Weights of a small GPT-style language model, trained from scratch on English Wikipedia.
Size: 8 heads of 32 (2 for keys and values), MLP 384 SwiGLU, vocabulary 1024, 5.58M parameters.
Architecture: rotary positions, no biases in attention or MLP, untied embeddings.
Training: a variant of Muon for these matrices, 236M tokens, 7212 steps.
MLP neurons of a small language model. Each row is named by its layer, matrix (gate and up: input weights) and neuron, and shows model dimensions 128-255. Each number is 128 + 32 x the weight over its row's rms, rounded and kept within 0 to 255. A neuron's up and down rows have the sign that makes its largest values positive.
After each neuron's rows, "fires on" lists the tokens most often at its 100 highest values on Wikipedia text that the model never trained on.

L2.gate131 [178 137 114 106 127 145 139 179 162 119 157 135 150 103 168 139 122 149 134  98 190  74  77 110 100 156 129 156 160 184 112 133  81 159 104 129 189 126 151 164 136 133 176 106  66 130  97 103 101 181 139 106 162 132 111 140 151 170 132  79 145  87 133 166 109  69  71 112 115 116  83 206 144 134 146 119  66 124 144 157 196 101 106 138  86 152 127 136  90  87 140 126 128 117 136  95  83 103 122 175 175 143 125 171  92 162 114 120 151 155 111 173 118  63 109 141 160 186  92 125 130 144 135 111 120 106 122 133]
L2.up131 [120 146 196 136 172 135 202 180 149 138 137 137 118  35 157 120 122 106 199 140  80 156 140 148 111 178 123 105 123 112 153 144 191 177 164  98 140 128  98 107 167 150 117 157 119 107 144 194  92 154  86 122 122  99 116 134 127 178 108 158 138 137  85 121 133 166 100 129 120  95  94 145 173 143 148 115  96  75 122 170 137 129 135 131 142 165 143  75 156 166 115  80 103 108  65 159 177 130 119 133 147 101 130 153 156 130 156 182 116 117 132 114 139  74 154 134 178 151  84  84  77  94  86 130 131 134 153  93]
fires on: "i", "ay", "ear", "v", "o", "ot"

L8.gate324 [133 102 129 142 140 148 192 216 171 101 137 133  76 172 149 132 136  89 152  72 176 142 126 106 114 111 132  50 116 134 131 204 169 116 122 104 143 169 136 168 105 102  91 139 110 130 163  87 175 119 101 151  70 154 140 103 163 121 169 109 181 167 127 146 118 210 114 173  54 120 149 128 154 120 123  87 146 117 131 137 149  94 160  89 154 208 100 162 138 154 107 134 119 118 118 103 148 119 130 137 111  88  91 137  83 156 110 162 143 162  70 139  81 148 157 190 114 109 147 211  82 141 145 138 164 125 115 163]
L8.up324 [133 193 112 157 145 140 152  79 146  91 101 149 100  93  86 173  78 110 124 160 204  88 105 137 143 104 140 117 154 115 119 107 141 151 119 137 182 137 205  89  88 167 101 153 114 120 168 126 156 145 139 149 108 128 121 130 131 102 194 123 173 137 152 119 121 139 118 120  63 126 133 108 138 142 169 127 139 119  94 115  91  68 123  51 115 167 121 103 166 183 177 114  67  77 107 150 126 155 183 105 121 118 134 113 117 123 122 139 167 150  84 101 124 135 141 129 115  96  63 110  44  96 124 109 132  97 177 133]
fires on: "ol", "on", "el", "he", "ul", "al"

L2.gate136 [184 151 113  92 104 161 130 106 183 112 128 168  66 140 152  89 145 148 158 132 207 119 158 166 134 113  71 155 111 110 145 141 174 109 136 140 198 149  91 159 119 156 129  54 157  89  65 116 160 131 118 101 120 108 142 114 134 177 206 155 144 120 190  89 146 123 137 123  75 139 104  87 119  76 127 128 115 128  92 125 165 135 116 133 107 140 118 117 102 142 148 118 119 155  94  44  67 124 114 116 116 171 125 158 135 160 130 165 133 133 108 173 160 134 181 140  98 144 123 130  92 199  61 154 131  82 195 155]
L2.up136 [166 151  98 127  90 138 125 121 137 109 107 188  79 189 182 138 131 133 151 145 204 131 103 161  68 134  90 140 126  64 123 158 140  98 106 118 142  88 117 174  96 212 138 131 123  93  91 128 177 134 122 148 136 128 136 128 144 109 141 170 132 142 194  79  83 140 139 126 101 169 112  79 128  52 137 175  88 108  95 153 104 135 182 150 161 147 107  81  93 155 130 141 121 163 112  93 140  94 156 126 108 170 100 102 130 163 113 133 127 139  75 154 168 152  87 132 100  66 116  99  86 147 155 118 112  94 196 142]
fires on: "ol", "er", "y", "ul", "le", "ate"

L5.gate139 [114 143  78  74 150 165  59 181 109  87 141 146 116 100 117 153 188 129 118 152 144 146  98 163 127 151 111  90 100 150 117 126 146  83 143  66 119 137  96 118  87 179 123 139 165 191 143 174  93 129 131 152 164 133 137 193 139  71 136 134 125 131 163  98 199  59 109 126 143 134 120 123 108 144 149 154  71 115  65 173 110 159 139 109 121  95  90  69 170 103 118 126 101 164 163 150 152 127 154 180 116 114  83 184 164 103 121  71 133 121  76 169 139 156 137 210 128  95 117 103  41 188  97  67 117  81 104 145]
L5.up139 [134  81  93 115 201 194  87 155 116 129 153  71  95  91 151 158 155 156 105 159 125 210 124 108 127  77 114 131 116 102 132 109 137 107 150 186 142 169 138 133 149 180 105 121 131 142 148 103 130 137 175 143 187 115 116 122 179 133 173 102  73 136 102  49 105 106  74 145 128 183 137 100 158 128 147  93 101 108 139 113 139 130  74 110  89 163 133 140 170  85 110 104  79 148  93 172 125 117 199  85 150 195 109 130 157 158 159 103 101  80  53  29 128 113 149 160 144 127 142  70  92 144 155 141 128  90 120 117]
fires on: ":", "b", "n", "u", "id"

L8.gate200 [147 165 172 106 144 158 154 134  97 140 142 137 160  77 126 105 137 138 194 157 123 125 129 124 114 138 119 120  76 153 110 191 107 113 112 120  94 164 141 152 103 102 130 157 151  99 178  86  73 126 171 156 176 200 132 118 143 136 126  97 138 117  95 157 107 162 158 140 135 127  99  79  86 132 174 144 131 162 111 129 104  86  80 151 152 180 139 114 132 140 106 133 136 171 112 145 102  85 113 121  16 189  64  91  85 110  69 135 149 160  95  95 139 162 106  94 122 128  90 130  90 142 133 136 217  71  83  96]
L8.up200 [124 118 125 145 159  82 157  76 124 131 121 103 136 122 141 173 110  78  91 115 175 107 193  93  95 149  64 145 130 137 129 118 138 158 125 138 103 120 177 122 148 133 174 171 154 146 148 157 135 158 164  95 140 169 140 108 171 108 175 113 141 162 134 167 134  89  91 123  33  62 155 158 102 145 129 175 119 136 112 135 149 144 123 132  54  93 137 128 195 135 149  92 170 148 117 168 123  57 182 124 133  52 136 181 122 133  92 161 108 188 161  88 111 111 161 115 123 124  96 126  86 159  96 112 224 111 161 161]
fires on: "ol", " al", "y", "ul", "o", "igh"

L4.gate331 [167 153 116 120 183  50 155 133 166 148 113 167 139 124 180 179 145 128 127 132 222 148 133 156 118 144 165  99  84 163 144 102 182 138 122  76 112  95 134  78 114  90 115 145 125 182  49 102 105 184 167 105  96 143 149  98 150 110 116 132 105 103 162 121 135  77  95  73 102 122 144 119 138 157 129  80 156  72 151 125  92 177 128 108 117 105 112 106 129 141 138  85 102 131 133 131 128 147 115 118  97 216 127  86  99 116 164 104 172 107 171 177 126 128  98 160  91 157 113  88  76 138 100 157 130 151  92 135]
L4.up331 [137 107 103  44  75 135 114 167 146 101  78  91  95 133 136 212  74  70 128  98 162  83 126 105 177 140  68 145 108 154 167 135 123 130  90  90 105 131 165 144 101 105 117 210 173 124 113  78 197 125 174 128 116  72 118  78  91 170  96 117 101 150 119  84 104  94 156 124  74 114 147 129  93 112 168 104 111 129 160 136 125 142 121 180 149 118 136 144 102 135 138 130 130 146 102 184 128 179 148 120 115 121 105 126  87 158 145 169  97  79  76 160 130 161 131 105 118 156 128 139 139 117 166 142  96  97 118 129]
fires on: "f", "it", "b", ":", "ain", "ff"

L5.gate243 [197 101 145 118 125  74 135 102 120 120 118 142 135 135  96  87 101  96 121 133 178 120 212 132 166 124 125 143 145 111 191 159 179 200 151 129 148 140 159 158 166 101 153 111 100 156 152 104 188 141 180  70 160 144  95  93 130 150 153 122  90 159 106 144 169 160 128 143 179 116 130 133 137 120 150 166 125  86 133 119 156 155 106 176  67  55  87 122 150 122 144  80 130 125 136 178 139 131 150 124 131 156 109  95 105 154 179 121 149 150 163 167 123  97 113 143 142 184 108 117 119 197 173 107 154 147 119 131]
L5.up243 [137  95  55  66 109 132 155 125 131  76 139 131 121  90 146 150 101 144 110  93 135 132 151 209 134 198 143 130 151  47 179 136 135 143 102 224 150 152 156 120 145 108 152 114 132 152 103 172 115 110 169 168 137 118 160 146 142 107  98  89 132 186 126  77 138 116 150 172 103 135 137 206 112 116 149 120 154 121  96 156 151 149 109 138 106  86 137 152  70 165 122  78 178 123  85 135 166 142 146 132 154 120  92  94  88 172 115 112 169  75 138 187 154 104 105  76  92 168 108 116  90 124 147 140 105 110  82  77]
fires on: "r", ":", "l", "qu"

L4.gate272 [100 127 149 118  97 203 159 193 163 118 193 101 129 134 195 168 106 177 132 152 107 115  59  76 104 152 106 138 116 106 111 149 117 149  54  92 120 158 184 117 136 125 163 128 114 116 100 111 135 111 112 112 131 150 134  91 120 121 104  61 135 154 124 153  74 153 155  89 125 125 176 149 130 165 109 113  98 177 120 127 126 155 122 113 152 186 167 166 118 144  85  93 136 126 120  89 134 141 114 142 135 106 143 110  84 182 149 137 159  63 136 131  90  99 115 177 132 150 155 121 157 155  80 132 145 128 146  98]
L4.up272 [ 97  95 189 142 117 152 128 176 186  86 151 119 158 124 179 154  71 107 109 113 117 138 148 100 104 136 145 136 102 148 161  88 140  82 130 138 111 146 104 153 103 159 101 101 183 173 163 129 127 143 108 153 102 110  99 152  99 173 182 134 157  86 166 124 128 145  79 100  95  75 151 180  91 141 148 148  90 121  87 153 124  92 126 151  25 153  98  72 122 145 190  95 133 101 119  64  87 158 113 177 151 134 174 148 173 101 196 176 134  68 129 139 118 123 141 217 108 111  98 153 146 126  99 127 151 122 193  95]
fires on: "h", "I", "o", "v"

L4.gate338 [164 111 147 110 138 128 113 151 107 122 109 167 139 144 161 149 123 131 129 149 111 146 131  86 133 127 129 158 135  99 142  94 190 140 190  63  70  48 141 164 135  58 113 164 168  81 138  68 168 127 126 184 137 152 151 156 117 118 166 119  41 153 136 121  82 124  80  76 114  77 110 135 190 106 118 134 154  97 146 114 186 129 213 106 123 153 124 127  96 125  56  68 108 131 161 143 124 122  87  98  96 174 112 130 138 118 143  97 151  97  82 144 190  95 144 105  77 179 144 147  81 151 172 100 104  84 153  63]
L4.up338 [136 166 115  99  93 147 122 107 158 163 131 179 144 119 131  97 127 151 199  98 125 134 126  92 113 134 182 155 240  82 119 139 130 130 105  64 148  48 167 166 130 113 144 140 142 167 109  99 130 141 131 134 103  43 125 161  98  98 127 134 101 201 170  64  94 104 108 122 147 124 181 181  95 162 110 117 136 146 167 101 128 144 125 147 134 149 112 174 166 155 129 137  71 157 117 108 111 158 105 125 116 175 115 176 147 137 119 124 125 157  77 184 121  93 106 146 134 141 122  90  82 172 200 192 122 145 160 124]
fires on: "ct", "z", ".", "ay", "s", "c"

L4.gate0 [ 92 157 162 127 119 122 129 138 133  72 103 140 107 159  92 116 119 152 126 165 168 224 157 152 117  79 145 128 149 178 126  99 141 148 119  98 124 109 139  98 119  48 134 164 134 109 159 104 190 234 152 133 151 115 151 150 109 154 114  83 143 134 163 147 139  97 122 148 178  82 121  82 177 127 136 165 148 178 114 150 102 130 127 140 157 116 147 136  72 180 160 115 133 194 166 180 160 148 103 156 178 101 123 132 110  94 147  86 124 132  93 164 151 131 113 139  68 164  86 121 110 181 143 119 144 101  83 100]
L4.up0 [139  88 148 130  87 115 118 144 142 149 144  78 139 190 124  88 134 140 124 129 103 114  71 115 122 123 152 137  83 108 135 111 129 111  86 151 126 172 120  86 145 155 121 143 125 143 119  64 101 189 155 131 173  95 141 163 107 100  88 128 148 172 106  86  84  69  86 124 151 113 133 208 153  60 144 156 136 157 130 120 143 166 130 130 161 113 166 131  25 118 145 100  97 167 140 120 133 161 164 141  73 211 136 152 117  61 152 137 125  72 110 133 176 122 166 163 122  47 133  64 109 110  97 156  77  72  67 162]
fires on: "z", "b", "c", "s", "est", "ab"

L5.gate210 [145 119 196 166  99 158 167 150 100 113 102 152 113 143 117 110 179 153 123 165  88 234 128 157 131 127 126  89 110 181  85  53 137 117 169 111 188 124 143 150 104  98 103  73 131 144 128 122 110 101 175 104 121  91 100 139 136 165  76 203 184  89 110 121 149 166 120 144 124 121 189 167 171 143 146  90 163 168 138 132 115 173 122  81 134 175 161 164 146 180 127 151 142 121 123 127  97 116 141 167  73 159  81  96 121 127  88  87 105 125 113 142 145 141 105 143 187 150 138 104  96 142  71 121 121 100 158 121]
L5.up210 [108 131  85 155 171 160  99 119 123 162 133 130 108 124 133 129 129 164  64 162 103 131 119 124 128  82  77 144  83 110 123 129 149 100 164 110 118 110 131  78 142  90 134 105 152 130 159 143 124 122 118  72 162 116 103 173 201 172 111 137 153 153 160 166 102 145  88 199 168 169  91 191 101 158 193 143 159 111 127  84 150  93  96 107 102 144  93 158 179  78 168  94 104 106 135 195  39  51 183 118 101 106 151 109  76 136 190  88 116 180  81  94 158 132 152 140 180 129 146 124 194 116 135  74 104 133  99 158]
fires on: "e", "y", "id", "n", "ies", "us"

L4.gate178 [149 127 142 133 124  92 142 146 102 157  96 176 146 122 132 101 149 153 128 117 195 104  94 150 114 185 114 172  90 104  90 169 120 121 174  60 138 136 168 126  90 104 150 134 207 141 135 153 119 119 136 102 138   5 146  94 131 121 112 142 174  52 120 102 161 132 106 106 124  85 179 146  74 149 150 130 141 127 133 149 142  99  86 145 117  41 116 180 135 119 125 138  90 127 138 153 122  61 174 108  83 146 141 133 178 158 139 126 150 116 146 131 109 101  91 136 138 102 134 174 151 103 168 172 112 166 119  94]
L4.up178 [150  98 112 132 129 137 149  94 155 144 109 165  98 130  57 172 127 171 161  72 169 102 107 175 101 143 103  68 137 148  77 177 178 143  99 142 144 151 129 127 112  95 150 177 102 105 109  97 109 124 119  80 197  99 111 165 147 154 151 119 151 153 118  83 109  96 107 220  87 150 157 147 102 119 154 123 119 145 201 149 109 143 102 150  86 116 108 158  50 142 116 159 144 109 121 131 149  90 112  87 149 134  63 113 156 167 105 137 135  34 129 154 184 170 120 132  93  71 113 123 147 149  83 133 118 162 126 135]
fires on: "y", "r", "it", "ic", ":"